Weights of a small GPT-style language model, trained from scratch on English Wikipedia.
Size: width 192, MLP 512 SwiGLU, vocabulary 2048.
Architecture: RMSNorm before each block, rotary positions, no biases in attention or MLP, untied embeddings.
MLP neurons of a small language model. Each row is named by its layer, matrix (down: output weights) and neuron, and shows model dimensions 0-95. Each number is 128 + 24 x the weight over its row's rms, rounded and kept within 0 to 255. A neuron's up and down rows have the sign that makes its largest values positive.
After each neuron's rows, "fires before" lists the tokens most often just after its 100 highest values on Wikipedia text that the model never trained on.

L9.down487 [144 131 124 156 173 120 117 114 108 147 151 155 131 160 131 110 132 174 110  86 138 172 116 108 132 140  90 164 154 136 116  98 159 138 102 121 150 133 118 131 144 131 102 132  89 184 129 116 125 104 104 125 161 117 103 140 120  92 131 152 162 150 130 106 146 123 135 146  78  77 134  62 114 113 161  97 104 132 133 137 198 133 124 142 107 128 138 135 168 121 135  94 117 153 160 116]
fires before: "|", "---|---|---|---|", "|---|---|", " ", "-", "\n"

L12.down395 [169 147 148 139 107 164 107 134  91 152 137  89 151 135 143 162  83 141 145 136 133 105 157 122 123 114 115 162 130 136 117 173 108 147 128 134 154  88 156 131 130 165 154 131 142 128 156 144 137 141 132 141 144  73 112 113 134 149  86 107 146 177 158 116 107  76 129 132 136  98  68 151 136 149 163 115 106 148 103 143 112 158 159  92 110 124 151 121  91 108 132 119 140 114 126 134]
fires before: "ated", "ation", "ate", "ations", "n", "ative"

L12.down114 [141 148 145  81 145 133 150 106 129 148 114  93  85 150 177 114 107 130 154 110 148 146 141 195 127 100 142 107 130 113 168 156 113 130 125 100 155 101 131  95 169  52 149  94 135 123 113 135 108 146 144 138 128  91  97  98 121 154 124 103 134 132 134 131  97 107 138 153 127 104 123 143 126 132 163 149 150 158 170 134 142 125 119  82 106  99 175 118 114 146 128 167 137 114 137 158]
fires before: "n", "ated", "ate", "ta"

L7.down309 [109 130 127 152  85 133 123 115  85 150 158 123 157  97  94 116 124 162 109  91 155 186 147 124 119 155  94 130 109  73 151 122 129 164 120 125  77 150 128 152 104 186 147 124 108 108 181 113 166 146 120 113 151 153 134 128 117 121 151 125 122 104 165 145 132  85 118 120 134  93 134 118 179 115 143 164 116  98 156 171 120 158 145 166 129 137 112 103 142  99  93  92 118 136  76 140]
fires before: ".", ",", " of", " |", " in", " that"

L4.down101 [136 133 157 144 187  96 130 158 113 151 105  98 167 132 133 147 142 126 101 132 106 139 167  99 117 136 145 123 116 145 170 158 150 114 140  90 139 153 160  99 115 153 145 111 117 160 127 120 131 108 120 126 123 127 116 141 144 155 133 135  72 105  96 111 140 107 159 101  95 138  91 130 158  99 153 150 118 158 120 108 106 118 114 119 160 114 169 119 114 134 162 103 120  88 118 148]
fires before: ".", ",", " and", " –"

L10.down176 [145 124 120 145 119  92 146 128 138 143 110 105  72 142 132 158 140 139  71 149 149  99 135 120 124 153 107 164 103  70 170 140 152 121 117 101  99 155 127  87 134 144 158 111 156 159  93 128 134 146 156 103 121 124 112 124 141  88 134 130 129  92 132 103 165 109 138 127 155 154 158 109 159 175 147 124 105 167 144 185 163 102 126 153  96  84 143 104 130 116 138 130 116 116 102 136]
fires before: "o", "+", "d", "-", " U", "z"

L4.down104 [166 103 128 153 125 120  90 108  83 114 182  99 146 110  84  98 152 121 119 158 150 106 106 145 135 108 148 173  98 117 104 167 129 113 173 159 110 108 152 128 159 145 136 140  86 117 132 155 102 174  96  76 137 163 129  98  97 181 131 126 142 100 158 111 134 141 137 121 157 111 162 115 127 154 143  91 132 115 151 108 102 124 151  96  98 126 122  87 121 110 149 116 121 122  99 141]
fires before: ":", " |", "ne", "===", "s"

L7.down300 [132 128 132 135 135 177  97 106 163 195 168 106 158 185 157 103 135 112 151  79 139 161 141 113 131 138 104 123 118  91 160 142 124 108 160 148 149 105 155 129 133 145 140 139 133 164 140 132 142  95 150 153 145 125 120 141 139 137 153 106 114 113 162 117 111 144 151 155 130 135 112 149 137 124 173 122 132 125 138 111  96 121 100 147 131 138 162 142 103  80  87 113 108 129 133 168]
fires before: "t", "o", "ing", "k", "|", "\n"

L10.down437 [134 118 114 154 139 124 169 142 135 167 119 150 138  78 141 151 123 134  98 137 127 151 143 155 136 135 139 138 137 162 158 125 147 117 132 108 152 148 132 113 148  79 122 127 166 158 133 145 122 121 150 151 198  91 136 109 123 113 141 160 125 142 122 108 171 164 158 116  86 102 154 147  94 125 111 150 138  91 109 148 136 152 105 136 133 162 118  77 134 141 146 164 180 125 110  83]
fires before: "ed", "ual", "es", "s", "ing", "d"

L4.down210 [134 155 164 145 156  92 136 126  88 129 121 126 112  94 162 110 130  84 120 112 164 134  91 111 132 132 172 118  76  80 156 143 147 148 131 135  93 137  92 130 161 119 116 134 127 135 128 118 107 120 110 148 118 132 155 147 139 136 155 127 125 142 158 112 124 143 151 158 116 105 157 143 166 146 172 109 108 143 177 146 147 118 141 148 100 159 160  80  90 124 166 133 120  93 160 128]
fires before: " |", "1", "2", "5", "3"

L10.down252 [158  92 101 102 112 167 165 121 128 138 150 151 153 107 140 126 157 123 142 121 175  97 101 147  99  98 142 155 137 141 132 118 114 138 158 116 104 125 106 139 143 127  80 111 166 127 143  95  93 132 121 123 153 138 120 149 167 152 109  88 158 159 101 164 147 141 128 134 124 132 133  67  74 103  97 139 178 152 157  99  93 178 128  95  84 169 125 158 111 102 103 141 124 142 113 121]
fires before: " ", "th", "s", "n"

L12.down467 [120 129 132 106 133 149 101 111  95 105 118 105 136 115 148 157 132 112 106 131 134 146 141  84 160 117  80 132 109 166  93 122 128 108 122 127 103 155 128 198 127 132 121 135  67 127 167 116 109 168 157 141 144 134 136 138 121 127 128 126 152 122 144  74  54 133 148 132 128 138 138 116 117 141 131  96 157 146 126 113 116 136 104 129  93 134 149 118 149  74 172 115 127  88 151  93]
fires before: "s", "ia", "ian", "ic", "y"

L8.down119 [145 153 129 134 136 154 103 134 136 142 110 141 158 130 118 128  88 143 124 122 151 138 180 132 126 131 144 112 150 137 137 113 131  89 134  47  74 148 117 138 114 124 107 125  75 125 102 128 196 135 115 141 141 128 135 144 141 111 112 123 157 147 111 131 140 116 104 147 138 117 120 111 123 111 174 193 128  88 141 165 124 124 128 161 156 130 144  90 148 133  93 129 124 148 122 154]
fires before: "it", "ment", "ant", "ru", "ance", "ure"

L3.down373 [109 117 141 127 104 189 129 127 114 152 156 106  84 165 131 171 121 165 107 155  87 153 141 148 135 116 124 157 110 156 152 131 125 119 123 120 163 118 121 120 120 131 125 114 132 130 148 143 122 138 139 139 126 153  94 161 196  98 133 144 108  76 129 141 172 141  83 153 116 141 141 118  74 115 101 160 131  76 126 152 104 147 116 124 157  98 107 114 146 137 123 136 110 153 139 138]
fires before: ".", ",", "it", "ru"

L10.down407 [142  95  98 122 134 145 105 116 148 147 125 136  96  88 125  89 124 128 116 126 115 127 107 108 163 125 114 135 118  95 121 117 119 104 141 136 108 122 131 126 127  87 183 142  85 144  80 122 107 121 126 131 163 107 144 118 134 142 194 123 115 162 116 147 149 138  90 109 105 155 122 123 118 129 115 133 128 140 119 109 137 156 134 141 109  89 108 130 143 131 109 132 100 150 156 108]
fires before: "er", "ite"

L7.down451 [115 134 145 134 128 135 136 159 112 150 119 116 116 136  96 168 135 148  83 119 133 140 151 123 127 115 156 122 132 147  94  94 122 167 123 115 108 199 132 137 146 129 105 121  64 128  89 115 131 174 153 122 132 118  82 133 140 124 115 149 106  93 150 116  81 131  53 160 120 119 112 142 108  82 112 104 123 154 170 139 113 137 152 119 140 151 112 149 154 120 129 164 152 141 150 155]
fires before: "s", "-", "age", "or"

L6.down274 [ 78 149 147 150 130 130 173 123 113 131 140 114 100 107 151 126 110 116 106 100 130 145 112 102 135 145 168 129 153 128 169 142 110 121 115  77 137 131 111 130 167 168 140  92 157 149 151  67  94 144 104 163 118 152 122 130 161 106 140 151 145 110 130 186 138 155  99 123 140 118 115 151 168 165 149 127 192 163 128 127 187 125 122 152 118 160 145 122 134 160 124 110 106 110  80 161]
fires before: "\n", "s", "-"

L8.down258 [ 62 123 157 130 121 102 100 109 116 131 169 158 177 143 146 154  97 169 144 118 154  78 130 180 156 119 175 160  91 115 138 150 137 154 149 147  89 141 164 119 132 183 105 126 128 117 129 107 110 134 142 116 134 165 131 121  98 138 153 149 168 131 191 147 192 109 154 126  69 106 126 125 116 151 135 134 112  88 123 122 153 148 109 151 140 132 138 140  96 108 134 147 128  99  91 138]
fires before: "\n", " ", " +", " 5"

L12.down501 [132 140 139 125 123 131 128 127 135 147 126 132 156 126 143 132 150 124 117 120 101 184 143  92 139 157 161 134  86 112 151 112 179 121 110 141 100 134 108 125 125 120 144 132 130 125 139 105 148 140 112 113 131 156 128 126 132 134 160 141 127 100 147 125 139 137 156  72 135 132 141 101 156 157 120 121 144  95 115 132 124 124 150  95 110 126 128 105 111 163 118  88 130 133  82 163]
fires before: "ed", "ation", "ations", "ing", "t"

L12.down278 [116 154 123 104 150 135 116 107 140 120 160  45 149 160 164 168 172 111 134 102 130 135 112 117 166 182 127  72 126  96 173 143 181 175 126 152 154 133 103 133 138 127 153 127 113 116 142  69 124  89 117 129 103 147 143 140 156  99 117 145 123 123 141 111 103 118 163  97 154 156 111 126 124  98  99 138 135  96 118 130 115 171 120 122 155 116 137 139 117 102 122 144 143 136 175 141]
fires before: "ter", "d", "lo", "al", "ty", "ning"

L12.down72 [102 118  84 143 113 166 113 117 178  98  90 105  70 112 116 107 102  81 173  97 139 183 123 133 126 128 140 112 124 133  97 112 165 151 120 135 172 101 135 193 170 122  89 115 129 124  94 151 158 151 158 138 106 129  97 118  93 129 140 107 132 153 133 127 167  87 168 140 157  92 110 106 120 128 176 111 163 137 137 149 119 141 177 122 126 122 182 170 101 115 130 145 123 109 101 110]
fires before: "ed", "im", "ation", "ist", "ing", "is"

L9.down438 [122 137 136 109  93 110 102 145 118 125 129 145 107 155 143  65 139 134 105 140 119 134 121 133  97 135 116 114 169 176 133 137 123 146 130 124 136 149 117  77 101 127 124 142 169 129 155 124  84 124 111 151 145 148 116 128 139 179 112 114 124 126 128 146 114 141 146 144 137 123 165 143 133 202 115 146  97  92 164 107 169 155 129  97 132 102 152 151 131 107 188 144 116 111  97  95]
fires before: " of", ".", ",", " "

L9.down69 [130 143  77 122 108 111 117 159 134 129 117 123 122  88 168  93 137 129 125 108  84 114 125  91 149 146 133 186 102 116 129 147 105 134 113 136 123 102 105 115 144 170 152  89 129 156 110  78 132 143 132 163 132 138 140 143 135 114 140 177 161 119 126 113 137  87 145 102 110  81 101 131  93 179 124 121 140 127 120 173 113 143 164 163 117 141 124 123 166 165 116 160 115  96  91  82]
fires before: "s", "ci", "ed", " of", " that", "ber"

L6.down35 [102 154 121  82 107 142 131 135 174 130 119 110 153 172 127 144 125 121 115 149  88 124 100 138  94 135 158 165 136 145 133 158 157 148 113 135 171 119 145 159 112 142 122  77 138 178 121 163 151  94 129 104 158 125 102 144 135 123 158 133 115 119 155 141  95 104 164 115 117 139 151 118 129 113 150 105 126  98 100 113  99 167 136 100 136 130  87 127 125 135 154 140 136 150 130 138]
fires before: ",", ".", " he", " the", " |", " season"

L12.down13 [148 134 159 158 160 149 160 111  91 149 105 110 109 211 141 168 117 169 101 140 176 145 117 130 158 134 122 161 151  94 122 103 123 122  91 128 100 157 126 126 124 124  93 114 126 126 153 139 108  82 117 149 156 129  56 164 127 122 107 117 127 133 151  97 135 133 136 160  91  99 132 161 165 127 121 136 116 125 170 159 131 142 147 107 133 114 154 106 130 125 107 133 104  99 147 137]
fires before: "-", "|", "S", "in", "er"

L12.down175 [133 145 113 130 145 140 125 147 133  98 102 128  97 175 150  92  92 154 118 126 111 106 109  99 130 128 141  97 156 114 123 154 153  90 158 145 101 135 162 132 120 170 181 131 116 139 132 108 121 119 150 169 145  87 144 160 121 118 130 123 131  97 117  99 134 124 165 139 116 140 146 161 116 103 160 156  70 111 144 131 147 145 103 120 155 122 146 109 146  95 109 132 168 148  76 137]
fires before: "d", "l", "t", "ard", "th"

L10.down135 [110 157 135 142 142 103 126 134 118 167 127 107 150 112 130  85 127 137 118 146 161 136 113 125 108 132 127 139 124 130 145 137  87  85 117 141 113 149 136  98 143 131 125 132 142 129  96 121 112 169 141 123 158 151 107 162 162 132 128 128 129 110 113 157 172 188 126 133 120 175 122 134 114 192 148 145 150 148 100 130 127 151 107 118 111  78  80 101 129 164 141 124 143 171  97 130]
fires before: "\n", "=", "===", "=="

L4.down262 [154 144 121 129  93  57 130 135 142 134 118 105 139 137 156 147 138 107 120 107 162 108 129 165 110 169 133 105 157 130 130 140 129 129 125 122 172 162  99 156 133 158  91 105 139 172 165 141 100 187 111 131 143 135 146 162 141 148 117  97 144 150 152 131 142 145 106 111 125 147 101  87 128 151  92 167  98 105 127 103 130 137 121 138 105 127 140 121 135  97  99 126 154  72 133 167]
fires before: "\n", " |", ":"

L3.down172 [163 112 151  58 213  87 106 158 145 120 153 168 125 158 130 146  76 136 154 130 125 147  88 144 128 177 122 139 123 111 118 139 121 113 135 123 122 108  64 111 150 154 122 141 111 126 151 136 102 138 133 135 133 158 125 111 113 124  86  95 130 121 125 135  99  78 139 156 101 131 171 124 137 101 157 100 133  94 144 117 143 113 138  75 116 121 140 143  75 103 143 108 124  86 135 112]
fires before: " |"

L10.down51 [145 150 135 121 138 149 128 125  93 143 137 100 182 138 177 112 121 101 101 116 129 160 110 144  67 114 140 107  96 122 161 132 117 114  86 137 105 125 133 155 139  95 172 162 131 128 121 113 105 143  84 114 183 129 133 114  92 111 125 110  99 106 119 130 100 149  93 134  88 153 170 119 149  96  88 139 114 122 102 145 124 148 140 134  66 124 152 122 129 155  96 130  94 141 134 131]
fires before: "ed", "as", "ation", "ted", "ated", "tion"

L9.down309 [144 150 113  82  98 121 141 150 133  97 131 127 152 169  98 104 161 140  87 146 154 125 102 103 110 131 172 131 140 145 122 137 170 137 130 133 126 140 119 123 123 103 112 128 157 132 109  78 177 136 101 102 115 122 108 164 141  87  83 157 115 163 122 129 126 116 121 152 171 122 143 135 111 149 141 139 128  75 139 149 169 188 130 129 128 141 108 147 105 113 148 175 151 124 110 141]
fires before: ","

L10.down285 [147 145 159 123 109 120 135 151 112 119 103 115 110 117 119 156 151 152 131 106 159 118 164 132 139 106 178 134 119 125 110 139 151 152 142 150  66 136  97 144 167  84  95 136 140 106 160 121 150 183 151 120 116 150 128 151 103 112 113 108 148 149 143 159 141 104 107 147 158 117  85 129 153 126 143  86 132 114 117 152 121  99 125 125 136 162 129 135 139 126 113 119  93 121  92 124]
fires before: "or", "ion", "ive", "ed", "s", "ence"

L12.down183 [141 141 158 107 157 153 134 144 119 147 127 141 143  73 104 101  99 122 145 149 121 116 153 116 131 162 151 115 102 131 163 167 161 126 133 105  99 138 162 136 118  95 106 133 141 142 138 130 137 144 136  93 191 122 115  96 115 119 132 127 119 142  89 116 120 112 141  99 142 156  96 113 140 126 110 143 133  78 159 149 131 137 169  67 110 101 119 106 121 166 124  99 137 165 158 140]
fires before: "ed", "ing", "ly", "ful", "ation"

L10.down244 [123 132 107 152  82 138  78 153 128 136 109 133 100  90 155 127 148 145 167 111 118 149 166 167 126 148 155 129 132 113 176 121 128 134 145 153  96 124 104 100 118  78 138 107 107 132 116 149 102 158 102 125 145 114  95 114 147 125 119 111 120 105 179 146 106 121  97 160 158 114 135  95 155 159 143 156 104 141 128 120 169 195 152 121 123 103 131 111 139 151 110 164 153 107  99 145]
fires before: "ed", ":", "ing", "ation", "ations"

L7.down369 [124 109 121 121 111  89 147 148 122  87 131 123 127 127 172 151 112 129  79 122  82 161 103 137 104  94 113 132 166 125 149 141 131 138 132 134 115 125  87  90 138 130 117 140 153 127 144 115 127 156 141 115 134 164 106 153 160 102 154 123 129 156 112 146 113 135 131 131  91  83 134 113 116 141 152 117 157  84 142 123 123 125  87 156 144 181 144 145 150 127 132 105 116 174 119 156]
fires before: "\n", "-"

L6.down295 [146 118 141 171 134 111 134 140 158 142 135 132 186  99 117 115 141 136 155 162 146 156 135 153 147 132 123 112 153  72 104 101 163 124 130 121 113 149 198  95 105 118 144 138 146 178 164 178 116 145 155 145 129 102  96 138 108 130 138 144 145  96 105 145 169  89 106 145 142 113 166 106  84 118 129 134  98 110 115 116 112 125 116 132 114  98 114 102 146 105 117 160 134 133 121 117]
fires before: "ed", "tion", "ted", "ing", "d", "ure"

L10.down243 [100 127 118 129 108  86 110 136 126 134 101  74 106  81 103 103 130  65 156 129 150 120 121  89 115 145  88  99 118 123 156 110  86 183 153 137 158  87 134 110 146 151 124 137 121 124 126  95  81 175  99 105 143 107 142 124 133 148 113  89 140 127 144 159 118  96 123 154 133 152 125 117 151 139 123 128 137 121 119 135 130  98  88 159 104 130 146 111 127 107 104 110 110 130 114 168]
fires before: " |", "%", "ot", "ate", "Note", "78"

L9.down282 [164  93  98 104 109 124  98 141 129 176 132 152 136  79 183 141 128 115 137 142 100  94  91 142  94 125 141 164 112 122  93 132 140 155 101 116 174 101 130 140 113  88 141 158 131 134 112  98 147 148 127 129  98 118 169 119 163 130 178 148 121 113 155 126  84 133 122  86  99 140 112 120 122 132 123 167 128 120 167  83 148 104 141 160 104 125 120 154  98 147 159 113 121 121 125 106]
fires before: "s", "or", "t", "re", "ck", "ite"

L12.down42 [134 122 130 126 164 124 109  92 125 123 127 122 181 159  91 179  97 153 138 112 140 132 121 128 140 119 100 118 148 131 130 135 119  77 132 149 111 141 135 118 139 141 159  66 178  96 110 123  95 159  94 133 110 183 123 153 151 132 134 151 129 105 150 129 131 160 169 169 116 103 126  94 126 140 104  95  82 176 133 107 116 150 122 100 131 112 129 124 139 133 167 104 100 143 146 134]
fires before: "s", "ian"

L8.down104 [134 139 141 157 110 107 153 134 145 118 142 166 124 137 130 153 158  90 100 113 159 150 149 160 143 140 140 127 120 140 144 140 117 121 136 108 150 140 151 160 162 102 136 154 155 134 118  94 178 129 114 123 170  90 123 100 154 121 119 168 122 131 130 108 121 123 113 146 133 136 145 147 147 161  75  81 133 110 135 121 139 125 134  91 125 114 116 116  80 118 103 119 125  82 120 118]
fires before: " |", ",", ";"

L8.down17 [137 139 135 169 118  97 153 160  86 123 176 108 147 156 151 155 135 126 129 103 149 120 146 107 127 147 110 111 155 120 167 143 132 144 133 125 139 147 163 109 129 114 135 131 107 116  84 112 191 112 158  94 178 139 122  98 146 108 136  99 102 128 139 160  96 121 124 153 126 141 144  92 131  96 156 130 104 116 115 106 124 133 155 119 137 160 128 104  88 130  98 137  66 144  94  89]
fires before: "\n", " ", "0"

L3.down477 [130 130 108 160 126 121 128 171 144 148 113 137 114 189 154 134 114  96 139 109 156 121 150 134  93 150 129 156 160 126 182 148  94 143 155 103  99 161 156 126 162 141 157 143 124 131  97 180 119 134 123 146 131 152 108 176  66 104 144 160 135 102 123 123 109 132 112 140 148 123  86 133 151 142  70 124 128 139 156 131 129 131 111 126 164 125  98 121 126 185 134 136 126 160 133 101]
fires before: "\n", "-"

L12.down350 [116 143  90 145 163 139 171 173 132 137 130 106  90 145 117 136 116 152 173  95 140 168 129  86 134  81  85 164 159 142 142  77 128 127 109 147 148 105 152 146 136 133 153 137 139 147 137 133 145 143 140  98 139 145 164 127 179 122 130 152 144 103 123  89 155 154 159 130 122 120 128 115 167 180  97 116 145 127 150 143 104 120 144 114 131 167 155 132 128 102 123 169 124 105 163  82]
fires before: " was", ",", " ", " he", " became", " served"

L9.down82 [132  81 107  89 101 122  65 158 148 126 105 118 150 127 121  70 157 121 105 132  96 112 132 149 175 123 139 151 118 173 133 124 138 114 134 141  93 141 150 122 118 105 131 116 111  92 121 143 160 151 117 112 145 157 105 114 121  98 118 120 126 135 120 117 118 117 129 168 147 127 142 131 130 182 130 151 112 115 153 157  97 115 131 158 159 114 144 142 164 120  94 161 136 153 154 178]
fires before: "%", " |", " "

L10.down210 [144 168 125 166  93 118  99 184 122 139 144 124 130 140  91 129 117 139 147 130 178  79 136 113 133 153 121 185 100 103 132 128 117 122 127 111 139 143 119 128 132 141  98 130 128 150 108 117 122 137 111 226 180 169 133 123 156 106 106  81 137 156 145 133 107 109 130 141 116 142 117 123 168 127 112 147  96 154  98 102 126 140 144 145 132 160 170 132 125 149 147 104 135 115 127 152]
fires before: "or", "ment", "e", " years", "ance", "z"

L12.down100 [141 160 188 119 115 163  99 142 167 120 119 171 157  91  97 124 116 119  80 112 158  75 114 120 103  93 109  98 122 143 188 134 121 123 127 132 119 119 125 140 182 124 172 149 130 145 108 183 148 133  99 141 146  98 120 116 122 112 122 149 111 139 133 143 164 119 124  80 104 115 136 114 140 165 105 124 153  86 131 161  93 162 122 105 124 149  97 144 129 164 142 137 154 131 131  87]
fires before: ":", "s", " |", " mi", "ment"

L12.down423 [116 120 126 119 151 110 133 108 107 121 146 103 176 162 139 175 135 101 113 158 107  95 173 122 111 111 122 152 149 134 118 102 108 154 115 117 131 135 101 112 150 120 141 141 197 182 132 162 127 100 160 113 124 105 156 186 123 123 117 142 125 143 137 105 140 113 109 132  96 129 166 130 127 128  97 153 118 137 124 135 136 132 153 101 119 121 128 128  68 149 134 105 133  86 112 131]
fires before: ".", ",", " and"

L10.down86 [113  88 109 146 112  92 142 141 142 133 147 112 115 135 127  66 112 141  98 146 116 156 130 128 105 124 161 137 146  88 129 128 114 161 110 130 137 113 124 122 132 166 147 134 133 127  82 120 118 151 104 117  93 146 114 128  96 118 189 149 154 126 126 155 199 138 147 140 145 126 113 116 106  97  86 128 136 137 153 112 144 180 109  99 124 147 151 139 175 145 117  99 107 111 137 134]
fires before: "\n", " The", " ", " It", " S"

L10.down139 [122 176 125 108 130 124 119 104 154 147 137 164 130 126 152 150 127  95 123  93 179 168 152 146  98 136 148 135 155 132  96 118 127 110 129 151 127 108 148 117 174 145 118  68 142 170 106 115  92 132 161 103  82  95  88 133 147 113 132 146 106  82  94 118 114 168 149 118 123  87 115  81  93 117 132 147 137  97 136 148 160 132 144 126 129 129 124 108 110 125 123 158 106 106 136  98]
fires before: " of", ",", ".", " and", " in", " was"

L9.down22 [120 125 105 106 124  93 121 141  98 114 142 166 127 101 104  98 144 133  98 131 142 121 147 148 127 157  95 113  94 145 126 105 170 128 159 117  91 120 107 142 136 150  81 102 116 145 132 120 167 137 138 135 136 133 193  96 142 106 115  99 113 116 114 142 193 162 119 133 151 128 115 138 131 157 130 121 120 128 135 151 151 120 117 151 121 117 135 122 140 131 109 115 161 120  75 141]
fires before: " |", ",", ":", " "

L10.down115 [143 104 119  96 148 108 142 117 121 163 113 109 126  99 127 149 141 121 142 106 109 150 136 121  93 131 151 141 118 107 128 107 107 125 181 145 114  86  82 132 131 128 137 158 106 140 113 150 138 130  80 113 170 153 154 115 109 143 141  74 114 148 123 160  99 149  63 111 117 143 108 117 153 130  94 117 130 120 155 125  93 140 139 115  94 128 102  79 129 111 154 142 129 152 129 104]
fires before: ":", " |", "ot", "s", "n"

L8.down479 [127 134 158 167  98 136  63  86 105 121 119 114 124 131  87 159 104 144 158 183 155 129 110 165 162 172 110  88 151 127 111 170  94 119 109 138 145 102 167 151 168 114 116  89 123 129 142 116 101 105  88 104 155 155 114 122 107 110  93 154 121  84 145 146 120 100 144 104 150 129 109 147 134 146  81 137 156 116 166 126 132 121 159 162  85 119  93 155 122 145 107 116 126 153 134 148]
fires before: "s", "t"

L12.down1 [141 150 119 151 123 129 124 126  93 165  90 152 122 130 152  87 103 125 124 114 146 131 106  80 121 141 120 107 172  91 148 109 146 147  92 141 128 176 138 135 126 153 106  84 126  87 134 102 125 152 125 105 130 172 128  89 140  98 139 116  97 115  88 115 137  93 143 139 146  96 121 158 111 152 118 120 133 132 103 137 178 128 135 165 138 147 112 164 157 140  85  73 105 122 151 116]
fires before: "ion", "ed", "s", "ing", "ment"

L7.down65 [ 87 199 121 148 123 109 106 173 137 129 128 161 106 131 148 144 139 175 131 101 152 167 120  99 135 155  86 123 130 117 143  83 100 151 135 148 107 122 155 114 104 103 106 153  94 102 137 156 127 147  60 124 164 139 111  89 148 132 125 146 154 177 162 122 140 116  88 119 129 138 137 139 162 114 111  95 165 146 137 108 159 116  94 138 118 113 106 134 136 133 151 116 138 105 133 123]
fires before: "om", "d", "ic", "ish", "and"

L9.down429 [153  83 144 116 138 108  89 139 120  97 118 114 109  74 127 117 125 112 183 102 163  87 118 205 174 148 153 118 104 111 130 114 119 128 150 132 102  88 155 131 138 140 129 109  87 186 137 141  93  92 132 127 120 128 128 127 128 154 150  68 148 125  69 100 104 177 122 153 125 160 106  98 139 139 106  92 136 134 128 125 119 114 126 169 124  94 131  79 111 134 121 100 118 105 110 120]
fires before: ":", " 9", "s"

L4.down317 [122 145 152 134 107 160 134 143 120 143 129 155 121 141 171 135 157 116 136 120  95 163 159 163 134 164 133 145 151  99  93 173 152  68 114 145 116 134 135 116 157 144  94 126 105 157 144  96 133 158 141 149 155 113 102 132 166 131 139 123 166 111 132 131 140 136 135 209 111  75 188 101 122 131 112 148 157 136  92 117 134 128 109 124 155 113  98 126 103  55 142 136 128 105 146 132]
fires before: "ing", "ro", "ed", "way", " –"

L10.down360 [130 127 106 137 181 154 101 121 146 123 143 150 102 144 101 169 156 131 172 111  92 127 131 114 142 136 130 144 136 122 148 168  91 114 144 103 147 127  93 112 177 113 143 116 169 125 119 159  77 111 127 154 139 130 148 160 158 133 102 104 179 160 122 126 118 154 147 133 146 153 129 127 117 145 155  87 116 102 106  87 134 173 107 117 113  87 126 156 135 116 127 125  99 122 157 142]
fires before: "s"

L7.down161 [173 145  62 124 101  93 140 147 119 174 133 122 101 119 141 128 137 148 127 103 136 115 125  93 137 150 167 124 125  77 160 132 110 118 148 132  78 125  81 125 112 102 111 108 111 158 126 167 136 139 183 110 128 123 110 130 124 119 148 121 158 103 116  94 157 168 116 115 140 106 142 120 105 130 149 124 151 144 113 117 148 151 145 114 115 148 121 126 100 191 122 108 125 117 156 154]
fires before: "s", "ed", "ing", " the", " that", "d"

L4.down45 [ 92 124 137 149  99 160 163 142 165 132 152 140 185  66 145 104 160 115  66 137 148  68 105 123 105 162 116 141  92 156 151 131 124  99 101 154 119 137 125 136 159 100 114 177 119 142 122 107 139 164 142 119 141 170 103 117 151 154 122  98 110 137 128 148 101 157 108  95  98 120 139  81 138  87 104 105  92 155 118  66  88 117  92 104  99 136 153 149 143 133 178 162 145 161 110 134]
fires before: " ", "th", " |"